From a checkpoint of a small transformer trained on Wikipedia.
Training: a variant of Muon for these matrices, 1591M tokens, 8692 steps.
MLP neurons of a small language model. Each row is named by its layer, matrix (gate and up: input weights) and neuron, and shows model dimensions 368-559. Each number is 128 + 24 x the weight over its row's rms, rounded and kept within 0 to 255. Numbers have three digits each. A neuron's up and down rows have the sign that makes its largest values positive.
After each neuron's rows, "fires in" lists the words (lower case) most often at its 100 highest values on Wikipedia text that the model never trained on.

L8.gate568:115109124145103123101167130200122124113167147133170109122131133098162140124128123129182094124119122131159120124132129103177058157153148130120106141173150138107196126110099111149097117129049110132131130172168132136128140113142105156144141145145144130124114141160075146121161141113082146124108116082130135161130126152164145147128124128095127145151145101128132146133147154128098097150149127122098103164105114126138119100127135200135064139163116120153142122130099129119116146159108094147115079128172148101134117164177125144101108119142117156142092110117132129163153122128110121101
L8.up568:143127159177119122127121146084132149107131150113164157136151118105129126103102124104133203167102151102129100153131091175135142104086122155157117120128142154149141142151110108116143083175116127131166128122133118049136138107124094137145174121156156110141117111084167113128107146152154132137136121143116099118119119125114133140142182126173123060159133155118128144102128102113141140106117157125135097143112078145153075105143153142105120104085133138149101116090117127116104108150108145144110110161112153110140123119116107158125117155071122110109100144143127113117112130147139142141
fires in: "the", "in"

L2.gate1309:131115125125169087142109147140143121137131121103113119129092127105138137128125095108096133146085083112159120138130141141139140135135097130154162128125085121093139147153119146149118152105115154148151115101132128155108137119139172151097177120109146133120131160116170141129138144138151078126154130126080170151172101095127126164141129174132135143154177172119127148122160150161129180117177124127111120134113128159113121143115167174130155088111160121111103135148103069139118126111137145119094116150136113110137107165101111101127136149122116172178119099135163140157134137131152137091
L2.up1309:181107094165137105141107136126166141127130176110108149143138123124150109126157108147171135146129117091105133137120102096137144096113143141175106125107141112096125155125108188147133103090119134134112110087084096116090115154162186182140167128112114125139157113091160153137109092123185100100130147165145133128113125135134123143126124133136131117128158120094121135114124137163149158147137081166119112102137134098111132135145150136169143125131133109133095140159160130087111104098152154083112102132148120169116158159134123103178137143186126133160099143136163118123123160155140119102
fires in: "end", "following", "because", "due", "outside", "within"

L8.gate1490:160159114152121116126121118113146133108152126158134151142072080132153161128170115119108120150116112076104099127151127107141109131123132185156144099129144171149146158154131154146127095131111107104147124140129130110112088112114136133164107186144149139155171110132130105145114136102106157173119104129123115138131138147130046169140095145118123135154119134127127122106132121148176151135140141136135157157144157113082103181128124114152123127124139149124126121107074095146174125157108133115111116153113105089141116133114181156134112124146134108127135130168124131071089137139137164105
L8.up1490:159122147179082126085147133077111132167141103119131099142102098093081134098124115142097144142134139156128127151142127125148168147089105174090086141134147154156110158119140098163123099113117082161127109121144134147100128152112130130158153158141157124160167138077131154148123108119156150123161106123128096067132117100135100160168100138121128128128103109099144091088114140187108176149153129107133133136103144123121121172105112148163134124097116131149120115103125106089119106155086178167123110112135132120149119105141163148143116122152122088113124124123126091131119177135138159130
fires in: "to", "can", "and", "it", "used"

L8.gate987:145131153152120157140178168114113124122121129120136146112113152150113165140133068146114135136093113133118123128110124155135107104087155139113184180134110115138125162125121058118125115119131072162109129179136165154121134179147159117140174159137161109127132119124125115100176093138123124180120134115155118121119122076128105086111148160132145131162140123091121110131153118149151128129143126161140131140123103113157124120134115142142117173126122134129100147116112093128100078117118138133148148166116186128123141122151146167133161152116102119109087145115153154151099152127125124126
L8.up987:120141107142119149131176160085096122120122160135109197159131141129153143139113127138124118094092106100161129131157121166134117159082123146114136120143164089145136148131150131118105109136124118156122089113178136129120138135121144124147129157120149123100160186092135130110145154148085112164107103112152115111148144097121148088103130177129130132146120172114102124106114137115122145100159069192114113116127104115162129067173153134160162148099126129136132142074149132128117104158145108138131155143118160127092131108140129150099107149101119112103101141125104123113100102141093176108
fires in: "the", "by", "began"

L8.gate1320:100111142142158124129125186128157107079135140163121107083138123127173121148070102139165143155151103135173112131141157124115118172134085136109090114138118171160116178150104170110156121170115149127073144165112122110153145153112116121133143103089107131137133129160136080134120100141106105135152160096152170157162158168151100165145115140140141145138114130111133138141142131138119174110142133096082120122135138129114127121153096147145121137113145153136102139128147108147113144137107141121108176102131125138148151164102146134100135168093144112122090135139152109112115109111160083125
L8.up1320:125081136134105102175126139126105112155161158131136187111119122131099142110206133129113120098151150155138156139179131139152101146137153169150149139156116159111163145139085151090155150154132128138088141108105136099130129160136092134130164137146101142154121143103115082114150125139119131113113111129106120156079120074102152105113156073099121127153170105126147104107115134195129115118150146087099141131132137126140148142158098130162143110123184110126132149106111148119067148115142145112108127180075122109119108075089137116149148131167112186138166130152156080143127126104124154143
fires in: "of", "the", "during"

L8.gate1107:116142128117075098140106131087121145146134112158160074149110114154090089087137172091155125155095132143111127104108152098123114108119109083148137111137101130162098133137162139162094138143087150119144100158149153118103074144134126121166125127158164109148152119082109173147131137138118154111173102131161109109124152125127127113100128149140139145180104109145117159121106116114143116090096093104111148115115143138152109152140160117118148157120145114080119130155109107132142145158161065101171095115150094139159137096139131170093118143125163081164080125146172123127166127104089089099
L8.up1107:119088110155135104081148136141103138123105157177128129092133089119099076140151117092158112109121077126149145133119146159090107143115102158129126108099135145121122114142222113178116132173144109134145062117124109122106145099103147144103128171150109110127138132127119134142118137112112125108124147107137140153158128110113149167128161117120123104157123109133152164120109105128130093147096117120134073126156162135121097119114160134135114194145122161126134086163121176078135122159145119103152169111117103101112159102109123096157094157125133094132135123110154105114116089178119119120
fires in: "in", "from"

L8.gate1630:145154133118101087121134095128139142117121112130099146103141108128125130113135133152102127138119120124128097142103162147144118133136101151083066140147120144113089160132143121100096101128139154123102142124127140108140104098142169091143135166130115120140138071156113130163101145122142080116128152130156164140136166124159132116125154153145136172111106111095151126155095130158139127084109119111153120167145158111110157123126080138119079097094091117134103098122118122155138162132085118111135158162118127162143133087117076122116128187179123139104115153130091124175119136148111177144
L8.up1630:078129156114117097131162164130190141148091129136124156074125135122135118161126131121120135145146137137133163112134139133164142081092138113089129084122140147125137103139129130117091133093143140152120131120143137092154137132125165093100082150147095134158142132187106096148092093075110106131162140138055121102098159126148151092137141100157149107135153126122112109088120102092129142128180158136134163110092121137092082115145086167125173127141104127147112086141139148128127142128149134127142121180099143134112158149087118095109154117113148121177107150086112116121109137128139085074
fires in: "a", "an", "each", "this", "the", "that"

L3.gate583:116143120089172109128118136106183147133142092160144140134101130113153120116138106170114161128114129081154147174155114111096159151095134129115157118119099117152158142120113158118111128150142108127115126107097120119145115148138136136103147158120091151117128110161131161108106103143149127140115151134137158120107175136145134105115108150112152099142100153129120112141117103162116127126123134111164088142141122145109094109103163149165119116198146105126117129139166152130122110130140101128135160125134081126112112144117114116122120154151137114166102142155119165108130109131101106116
L3.up583:129091137160102128145141156136182069140200125106156089093136088182114104102104142167110109161149115132102133159138112145103107131132153109149108120136112118147106109110140081128100127096095110151081178134153117120155126151149161116108106125124105137102145147138106144114128124164109074135145146203153143134152145156124118137133112109166138127109114157203086100124135121118123049124152113142131159141138141116108159114119113133137156145133149149102098109185148130129118146125102108121145120139102144205119169124129091082119114134097094114132112115126106170098123110087130138108
fires in: "role", "position", "office", "power", "pos", "positions"

L2.gate983:142129099140125134140097098113104116152128135120113133141187123122125106154124149121137147135102116173123142137109118094137118121119104111171096094091150122134135174123124136138149127117138154137138108145193123119087116113130118095125121126143113115153113087120114102145136114107094097128132102152116124127152157144113091114134098159104134159166120076107127139169124114088151115157092125088183174137130107144168142125103176122128163141184128101113119153174143172133123072119126215137117106142130153153167123146137131154070103161138163095097129180186127103151133156134123147116
L2.up983:144112121136126111179145075132088121134082132124149185111150132093097147158106202120154160128089157186152131135111133106132129169099143137149152130116147156165147162143115133191160134180147121136142115146179166113122108102128160096113149130160157155127149139111139140155119138147107074129100114168131139113128147127142123085100131154114119149176141108092085123130160113142152143156068107108136124116096121137174105116100202093166111124146128093119106139141123120144152087164123145101101141129167101140171133132111099115075102112133161128103144168181115131103134153121097103176
fires in: "of", "in", "games"

L3.gate1220:170132123130153136099126109135167137150165108125100115167128118133141126140121082164114132090174135115109170135140123154139149138099075128134106141143157093159130104107142111169085112120087125111144112071183094086103132138087101135143118122139114120108097134143112120094113160139118141130149100162114167080124092136155098100153147161110153126165119172117122133136138125105108074060098123098157129124160148144125141127115124137148157090153129120122139117095110120134129117129141127066118098152113116116086104149116132076134150083125157118113110115122152130107123140156113135174
L3.up1220:094125133182106107134111142144138193130139126144097136144134143121089148102126129134182128123105129121133140135116137077079108170129097160096165126120158157122096133103188092139119158141161173186154098128175146178106085165119100107150084093153153187095139121116116131118137174156124123114151120111126121135134108087093120073125134123156102061116152092108120153101115107093126120188133142075117086133140096085098127117133091137117134128152161098105149167162125156108130157125128118136102188149119167130132115113164157121137098124101138130133133113148128142125129128147095111111
fires in: "one", "q", "qarabağ", "a", "qtt"

L8.gate371:157131138120124132140094138144156119141128190129138148157111111092137180092145142137128142145144115165096143102141176087137064120150144148160137152169130136152149148122131157160126095168130125157170133152101152127082116153121144187116146109142133172122126129129159103095178135102128130101133110116125157089160104130114139105130102117112141156130162135119117151126127156142104133154133135092085149119155111143132141131142142150118117119121136141139116099162127163145141143162156108125119107162121107174107155120115163178132104159151119131135132104143150132142180142123178107121
L8.up371:077117140144132098114155137153094155083096153122136159119108170171133136133128137128093137127151147104188145155124139106161116145053124130151113171130128140162100148135059122115113150141139120121195111097131184151098097180128163112119133145135182084162103149097136111144129125148111166167121112135148116115145124128113099083141110122089125088157118155125152110122108154097111160147144139106158077122153143106108144133137107162164148118138145122181162138157143120100069150176134124107145115125104100189153136130115134134104110151098118133119131132097121133117168073102134149138
fires in: "the", "to", "as"

L2.gate168:101161133120175121140111155165160143116120151126151146118136140160119078154137117132142119124123124121124110118125149129094159114127164074114149107131133158153108121150134138161132121155123131138131088088177154126158131129132197125194106158138121125119117096079117099081141108134088102125187152099090161126156137149159115147113119111138119190116096147146139096070095077128151133111130129110175116085103153113167173134140108104106130126150165117142146152137145082110157127136143156114115172109116145105116115135161120139130142157151156129144118109152089132135112148123145094094
L2.up168:152126136138125120155103157112102109135116144110175153151158106158114101134163099129145153135144182178117140100114136070114097116074102186134106120116114143123115117116148106143107127108122139125121142090116169149130125111103155107118138122145113134101104124152128108092146159124140104100116131108159184125162137108137091130114128151117120163114128121120146129091137117154159152105137152084133144122140135098113111108104092156141121141190138136115125112132102158100104129128156119143142140124135162142128136107126150109148075130172110157152140094146147148145150141120104145152
fires in: "in"

L2.gate298:142134136126122163114108125106126107116161140125105155112088101125134159101123131117158074136124159133133128130152115125153151106061150144149136106131164122125124111089133114099112116107138081156118142124138161098116132106148127155141129128135150104158155130165119127184151124129116160132121137125156111147145110122104125077091070152167136113158133140129138129110116114136119151076148124102143178142123141165097083108147132096152093118156143146136114098154078163129134120130179135124117152105139160139152110125127108161138156153179149156116125161170137083128148107145106117122
L2.up298:114112151110103132108137116115123135099153106129181134118146135127174151108114136132168124114109106129121107121117125117149145126102163125109121159118124093103095146091097145106123111130134159121150143130129106193127146129105123082134177111142163137153089118119132156141096133126154107127130097112139110081127159128120130151129144131105128113100138132098131110127082156129129092157141120150108125109118141101076117116108112111126147121126121158142100086152154110124082170164167170149189089112135098139137132108142124117129120124125208105047141130132095091148124131145165101146
fires in: "they", "it", "can", "flyweight", "will", "80"

L8.gate1039:145116124127086120130148098104128073143144128127102114152105140084098138115123151143101129091156169105094123122139114115125145148107104174138112114136088177111120132154092170155150125117114107093062152123126129123115149134160122114142091118145141108119107113096078105119111160144098137155156121101135143150107163140098122122111105157164147146138128139150142133097144113085153162098134149128119132083090129126139107136128107124179104105118126140117123130100127110094126128127132133138161091118144152134093120116119095136099126128113150162116124164129148141140107079179146118075
L8.up1039:087122082151110101144120169086107154128153135127125111138097207137149112129131140156152053115131103128119140094173136144138138130141159164148153147094101141121126135125119167122100112148132109147124148124107141091150131118121112081104109110202091109151108099162129117143118163133137129114146168079151173140126151111136125137108157131162168088151117170143135122101103119106135116098151131144116141094113144111147111126144090072102120108130110108117152135101089129115141118163139151172120159111143142137114099112162135093152176131125150177109153088148126107099155142128114169150
fires in: "new", "of", "from", "licinius", "to"

L8.gate594:115144131153106113132101143129147104141136124134125129147112090133097135112165143128172126135122114108136111130133128154134110125117153098085110141120109152160113086170133114108083150123142111107135140147165152154101083129107181129098165126096155137099137137151127075110142134133115112090105104094100128101117110121111131091111100159080110169145080161102078105158146160190136121125077172177085079127159149149169135157140149154146100075145088134120127130142106091104132120139138116135129115136133117145163161113139177134131106154150122155143129122102173129126127103135105132144
L8.up594:091156088131136155148132096143106116145132165186096151167149105100140157089132139123152137131147108117129133155104114112143118082160120089136093174105163133088102135116108133158099147138129072078099096112131120123161121130125154074105153137142124161155145144096157126175087136130062169138146166140111132133151084120126106112146137160152163145125137108108122133105126122088151104148131118132132099164115129143120114117141167122164181133152101120127103142100122127120115123114120127145122087114128143170060149132120194148131159162167169117081097122106089138084123075086154128120
fires in: "of", "to", "and", "with", "against", "the"

L3.gate1156:148113116158116097108153097104124193144128111105127122119180100131105102119143128095122144080097125111097106149112125124101144104093167116159123128109158143146166122115120126104168086139126111125071134124094158137068122128145118129137147114093150102122151086080141124139131092136136079130162141101122139119135097123114107116142095117129116127109143147117131126112097151143154113117153142165110112119102157126127174142112169149154129143109126111135130157145172130131090157100164150136088108114108126115165154093144141145133133117114136127121145093152118092153130117117133121120
L3.up1156:109102146143063105142079128136150208064130115161160107133117104116106152147137122172131147148101105094131129119113109146144101124106143104115101132105145129116128137129126110113153116164123104189122104129082142180117116121124128145150122119119124107164110162102166060157154087136127111138142140174117110149123119118144129168132134162134142132091117094131139144132138122134142174120169130158122117131139159138108157153137176153127107120129141147094120135083142088115087144140133129152155096106140118123170106155123122106131103088134111108081154135133143110093119109121077123104
fires in: "can", "to", "could", "would", "also"

L3.gate830:129099076133096117148116106114139119101119154147170144134133143146139126108141121173124075133147131170098159101101121130134162140158114117087120137104154109133149137134082034137144141124135104165128131097114142162128125106128108084141142159128154116113153145119079156124116135121136163095169116130134132115098116116145159067143111118090110148220142133091113098139148091147117129133139103159079099103129154122104158147139122117142105133114119133150109165129121119165099121102095139100161109130159096126136125149135138110102149140158116138121131163130127132152188110158142116122
L3.up830:106150094152098131116170163089123128147124099149130119112170141140137157132182147121100104151135155196111136125137087094129115136146106145150125115147156116078140111106091100169094104134058149102113145149151179145099120139093084106110127134122088120103129133150121148122143149133149152076134134154123155132108065127159111152131087128142116128169110112081100112109161069083106130129134132129127110108169183115126138125139163080140119171064123134116153117093129155127111134150099155092174156132146076141162124160123145137125125105135123100123118095203133163130117085108177154158
fires in: "than", "non", "since", "approximately", "nearly", "before"

L8.gate1645:126105168139118126121129174100114156122151131149107123149125112070106109166135147127102097095136133102155099143111139087136183122100124139124136136127125131107082132118120160140126128145140114122105140097118164118103081126113107137094117108096151099123147100135126102127152092119108128065151118153124148136141084115108121138127112126139123110162152093112097124107135123112114123128065153099173158163120118140134102095148158133095148079101115103177118077139145116098164151163132129112104108166140135111121148154105119123115103097136140148131140138165137142103125154105094102086
L8.up1645:130104080153121134113138105129128124117147091164126097142113126111130129106144110120138128133111129139101134112119141091114116149152067122097110190105116122120124108161116148139133113123151115130144103135157126125127110161092151134158114124117128166158108139124179111150138109153131113127112164081104120158130103141114144139138142134120117120139130095133122115117111129167135123146060133165154098125099139112130140137108077174138119157147132137090090177115136110121156118120165107151090130113120136092122113164132120132111138096169110136105100084140140150122113138092116101143
fires in: "of", "in"

L8.gate627:126090119129118118072138157118106132075105116146122102103119105113111127114122131119141152107124128124151131145146131115122132126114108145149163118170143125183102168142134145144086128143089141098137144110173142097131132145115129122153157096140154161117112131092099047130090136147137116144120117110096130103114092152164095139168127120126072091125136154160181148094104135144126170108151101162169108143093128108134089091113132156141137113081116153149121110114144147145078135163131178112119147146156125119153140147115118122111123137178136123149096134125118120048160134099127150130
L8.up627:184152083155098096126125134135119147156141099149119122077115108127087127120137116174126158124130119099117149142135095142132104092113126134159118137174131101066168132097114149171119131116139113094122106078134137083132135113098147153146175110125105124137122062144125141157128139145119085133169109113088152115121161128120114119151176110098115096105147156120126116088094090133129119112101127161091109147113123063125104124130119125113154129139135136139128147103161124088107101139097127085077149165097122088095135144081111101160103094086096147126115128167118097110082147089146138080
fires in: "the", "s", "his"

L2.gate620:074131140124107128144122131097114147130139079138117122120131127179130038086126133152128136149136140136150080119122128129137106134171076138168121163109122126111084116120083200164130152114117135162141099147133122090153155108145112141132158131139133101159126097132086150138163126127134130157107123103142143153127121158147097152110134145130087137155121140092096098108181121099108122132154171118140067088109112132120159111102142167135106124124131113160111149132094132115093124130133120142131104119161108153133127088124126170103118114153201179096120124122146149119107109087143115129
L2.up620:111161137142141121139119126112133134111144124129134138105117146170098121118157104135133122097142124131148151128128113115127135122100055183109136160084087164099102102104096126099143146149165140158125069091102123119159119128139135140118132157108108090143125126165130112150138153126108121144140141114117100128104126137180109099152124150111113153148160162112117125140158115133098119100107148110150109122141140159116147105102120121143111112135120116136130148181129117120109146146106155098177119149051134148170136138120126153130145111144168134128131120117166159151155127105141118111
fires in: "is", "has", "have", "now", "be"

L8.gate459:129130120114124131134131141111085120151125152131116143129099121114112111118179176124142142159110150113143136133117092106127109130133117107146113153132155095099123103140107097107074151138090152131149095167150146078095133120110142134124140102144162110160131136156180083131131051103125112152139135165151138118169146107124166124123111150130142113117134138139149092148121128104124080100165083132143128136081188133150109109113123131148084098090102122114155117138096161144167173185139116139150170116142156150174114117150177173143142119149183104147135145096178135100119113113125080147
L8.up459:119110134132099098151153190178105133137160119144108156134140140157122137084131124161108158120123137161147143131129134159119100148167179111108164115102139128103185096148133132118146129145131112117146070183117133101139116120098106144100150152117124112112123127175107136120125143122134131147150140136103162128093148109141115110113155150099149140152106138131101176164136136113127149143052104112121122134138127132161109129155172120121124175166139146099143121130104079110164090159100122149140108126081138138130091176108121107113130124166127176124166095120103116101128166150119114135
fires in: "in", "on", "most"

L2.gate1033:144111161100106099130136154158101105104151117100092141112117130130108118137129107096162083106149133101113072147114153105131176102115138133140127118139113123119108142136132097169134132146138147179087110109094124149134121146118128120118116148112147109115106119150099116176167081167122132153141166097153170161164131109162125141131127134139141131114081150128129071145156138122106149092081181180119115143135107149105149114141045110114086143118131127128132150154109133100104169083129107113084154159135126125138164128140109119132120125135133126141177148091145134134160152111153121176
L2.up1033:149104163121095101118134171167097129124155138092112155135116112127124138113106155160161098106137105093125095205148135114152146152124118137134115128169126102102129135138148116138114149113128098170104110133135121126132123134109123138123113106123109117141076092116136117136117102128130139192128154107133171134109120122145147076156135128103173126087114132117142150078171083146129128137107120146098171113127117198147143133113104119128093147098108069104099153137119107086102156118110106174134100158110175140124144111129156143142113114119103115106153151099115090173108119152138092151
fires in: "the", "this", "cultural", "church", "common", "that"

L2.gate1245:142153116139173141154120119168082100132120141156124175119160100154140165105146108167123122153146118116155154146140103142140136119115117134140072146151084161151150126133131106147154094147135145183133133140155124149184119105125144097132126146075123139110124132164099124092108128141143114137098127117103124170091171125132153125147133115097152179107161147152075188177140107129123118126135131137130138117117127159164145144109160155137130086085132167152113131117112126109153124108116113100121136124140162133131076146117100100156147159145109124143108105120117174121160106134132145121
L2.up1245:141141149173117095176097141114108105108115113118148137121150104121104147090101113167110112132150098144137135085124103122127131111112125151170054139140104110095149147134151084179175125147116130156102119132103089141145121087119150092151132129130122174113113091116126144097153132139114079142125128122115121124102149122124137144145135137125131146141169177128120173171107109150107138153111133140100100131127173177156146135125186146129142107101125133114113133136120127095172179104134118091119103124134125120146126168101100093126139129155147134156109115126170154134130116131117128101
fires in: "around", "within", "about", "modern", "outside"

L3.gate228:133086124140123164173147085135154189118106104114112138135130153147124081131129119129157111110089167134135067137130134129155131121113116157137120173104122123095114154100103140079139129116150143153118125142106142127141108124145121123171185138109134138069121111098161176157142119138140110139125139118124128114154155125150142119121111140160141076121134112133135172091098165193131144141123141143125116151058102102121093117138137114084135135149143103129175116171122125123126131147120148152173151136093165106168097109120098087094159126152168124166131100163145127091155153154126124122
L3.up228:132151142115151132162120115140132164156119107069102172146114131129142138138086104102169114107106132126110089136148110110163108134118110150119120156122111090111124169119087131118101137169161137143142132119119142107136108091181108081146101123111137165040108119135128130139152094147137129157152133115107127118143141141138128111126126136113115064111089098157090124135107126129115155133123153142107114172080105126149153101099153098072128121102142141143114175170131148138141144168159156153179130158105150105183109141120078115177145155128124056175094173142141091099172094108134165132
fires in: "general", "king", "president", "presidential"

L2.gate1413:143146133135120133114092151120134141133157124135161134122138124118137100104158133123142152163165122197127123084130086127123121125114114123153119113133118145158083124127103170135131153146139097121114081128159140096103145114158152127140123139132131131135114146129111123106131127097137119138152125152149149074132153126143167120154151131096122139190125187160089129105120170131133115130102126151115100146132121118110129100126115127108135144143096153162093151143111138135187144095098157122136119094157088125077081137141122137117122142123161154134125127114166177126114128146170158103
L2.up1413:082165156124110151113132175128150127114076098120150167120144132088182130117147139110146102133132089140119167127115116131072126121110128121154133147136093162120084135141143115125100133178112109129144125160108125127127123151127108112148125139114143145124138107137100140117143131116135140134136098099160166090116125133094130111119199124131161101144172169147110135148139146127125141153141139144132115130154152076150144114081140111115134151145137158179106142147167122136144153122102155114131125124155136147088164142138119083135131105108137138144099151138145144133154098146075135103
fires in: "has", "have"

L3.gate1605:142125141091139103138166124127095131111090115149130105110140125129108142107127120145110143121152145121132129140131093150116158144164161136140120113097101113151170114159114137137134180088145117153115130123099158123166141116143126172120130157095157117132156132090114091111084106135100147132122128095129114107102128084191130120138110124110131118200154098125093136134180094170120132110144123122110124122143114105125128129142135106159156098136101100153136154129151132131153117153177127113112123091163126204107074150091110146110125128145097148132132123090136141132150120110119113155
L3.up1605:125123180101081123144153093130163124108103106102116129123163142162107150124139152151157138154115138110171201170151107138066104138097144113122132168143170114106159115114059153090080159143121123132097131114139154130117141103154092146156127132098144154149136134110130111136172172138087150167106122147123124111118144123151118113130192075128167158143100092154082149133165160126116118137142106092146178151127150156120102122128162123138120154166099128108177131122105138128106049145169095151170111096132149134129114132141098116096140136081141120175101114140144112096135101164131095104
fires in: "season", "soundtrack", "before", "since", "tour", "time"

L8.gate326:118100124131124109119124152112080110092164107162119142136151110111120104186133139169134100133150134123142129111119101104108151122141098125136141121131114126108136149143137139122155160177161116093125124117094129161116106140092116132103102117140131097141144119143150147101149140132098121162114149142118121107160132117066101112109109135143139144166168081107099085078124161136183125085095117118114128086153109135178102105127120147112089114109129105164142120124174163146136178147104148131090115103110108137088119129116157115110161121144155152164138130131136093094129095124082137109
L8.up326:089095108118108129129134100147127152160136101138119121113143103120120092101114130172134113131132129137130180127149128132088131092106141171098156139118140120130140175126069126139104145144130091116157080124127148146131167092129132058081119127127084162157147123127094131176120175181132145130143151132133150127119117124144136127150092116156172136131156125111126098161129134100143143155060088136131092147132073132108163131122127127135130152150148142152149128124114136150152122129128136138113111119156154156127143143148112116118134119104178086124100129147095139142138166108125159105
fires in: "in", "of"

L2.gate681:135151160142146138115106135148131129115112123082098121061138126132079176093126169141121160153140109161152131117129114086130087137086144140148152147113098155148134126092116119141137107131153144115120097120125185150155111128123159116087147141101123116122128099151126110076112137159126107167166101114120098165115114087148105097117109138149158169133120125175117132104105095131134161164129107124113138145144142140134150163155098099105136131111115129179114126183134113087150104096176112099095148147117089140136091141162105100119125137130146173093113134090106157122123112131064143187
L2.up681:129126131122099133126127149131137124140144111106127128090115141120150127140127131193170117122112140161156141134125172134097180128143114134090131122145101141102129148156121090163135097134108148127174111141112139160148089101116114128131148131109107157109138099127146140133139148121100146147147117094144114148098135125148118148135133117105118151118128113132153137081131153142133148108122106174129126118159106112111173091119101084143117129143127124135102104129100133125141114174094133087126173109125154119123136116106128133176102169158162163061134134134166111136144121154115144121
fires in: "also", "not", "mao", "still", "thus"

L8.gate68:127097144167093123110116136141149126122154172113122159157145123142124130147097070091110139069147064088108095137107114162173145135147091113099134168130141091106137160101080146128122149140134169121137144081103122119122101109115158148189088155156159105124135174141136089142158121131120127161177140091108131170131119157154131146141142172163140138107122147103133139131124163101117146133121173114149169140099113152096152113160112130091141124092107104157110111110111091134117129124152115121136120132133113077155129122128148158116141116155111149160101137165137127154122145144160157153
L8.up68:135101130161129158118130136135165141101097131125117146117148143114109103154120158086126114062079111134113148100121104150133157101098104151095146104067147128146096195097142140144152148111132166103104116152143097147118108145098137103133123167141153106100133090145101134108148079113110110127117130099127063075147150155141146093119102126145144158126135150171108093093122110089153090133122133075150078123101130139115121131147123130148167111125145141100142121197141127150157120128112111141129127075153139112155089163157146123119100122125146134158100169119094128139120135101136137139
fires in: "an", "his", "aniruddha", "anime", "her", "the"

L2.gate125:173136166146125119115114130184111100152163147136140141142127155133142130129092128139131130142153141179120129155035139095113147127096155117092125170123082141106142123123121115142175118134136103158166137141121135133135166149116125105108145118090148109117146139119107153182119136116135101164135140196166113124161101095159122144141124117142130169132149119110145157175134136090120120106121117150105155104110149106110132148120133139095115137088072126143082090102123113144130133146131123134133163183096090126102123151170105137124135149122140124161117123159100115096118123098095138180
L2.up125:166137132135116167145117150121122099088121103154132140132182144164166108099089117124109150152147104133126137076149111123094152129118178096105143169134079101091149142146137142117127149144125089125131111166119122098145135120083154135123112134141169100132141147147109113132132139153116130126147161140143134122177160113168172110132131139126177131107152133152127118154131150105111121116106127143121113119118144143142135123107102141102131129080120084110102151101110121094138118174127112096154142126115145131098162113131164139090122079165138109114155122155124137134103115122161128118
fires in: "school", "business", "education", "public", "hospital", "human"

L8.gate368:125141117122175117085142125155141134098136109110121095141093123127121103104148146107120140144145100130089148121162153138109117117078157119133135140085123126084142145133118099119163129072166125150094138149159102089126068166148130152148120214153108115121141115081143113110107113170122096130093111097135151110137136156091113109109113163112166129165128127137100132102128167142152097101110123177171126146109092132152097126175121131167142102135133094105135138132116175146137112174138166116164130129140136156105081140113111107061136117159137107159129128121123184132154119133087089131
L8.up368:129176129153134096171140151148117111134121098114094129110140114141132110119178133142081106122130156141169172146111123113130125124155122164128145128105145143132102131090173125135165109151133114096131070147130115162200125113158150154094124142149167125127085110114151115123124117132128136123142165151073103122163142144148135105124141104106137124142126115113101128093108101138163121128086154087123132143109115173123091121125105148124138113142113107154164099122124143120140117135108103091118145121100142141150098129095180124067111134122157125097154099115166103146151152152116126144
fires in: "in", "at"

L8.gate1612:137125149160143134167105124121139116166133158133134063093111090140062165156146126096124137108186111136119134149138114143121157129111112140125183134103112123101156106124125109113157138158115111068150159132132140126156141102113139107127166157096116108149161125116088127127149149159110101162117143148145127128167115171111135159114115159128098075161177156104130128086115133176144132171124152107138164141131120124117118148149136127128153141143152139137131167138159126176144151136139104129166117097126135123102124111143153145106107153144172139091115119138102108131112148137120143118
L8.up1612:165157173141155151167099155130133137115158138134176185114123112121134137127107112142150118122124143134117120117115080140132118142140154099113125145099119127160177107111131089124112051155123135109158084142096122093154134182121148145137173140124097124202135109119094134113150150113131129161149148180108108086099129104075117144139179115148113109100138106154136093125108135140097109127126136134161101134136109144133132140130147138139065122135125177117166146108155118124137123110155091054125102112139125150171125153126156147127102146119152140056121129132116116128094148132141130129
fires in: "would", "will", "to", "from", "can", "has"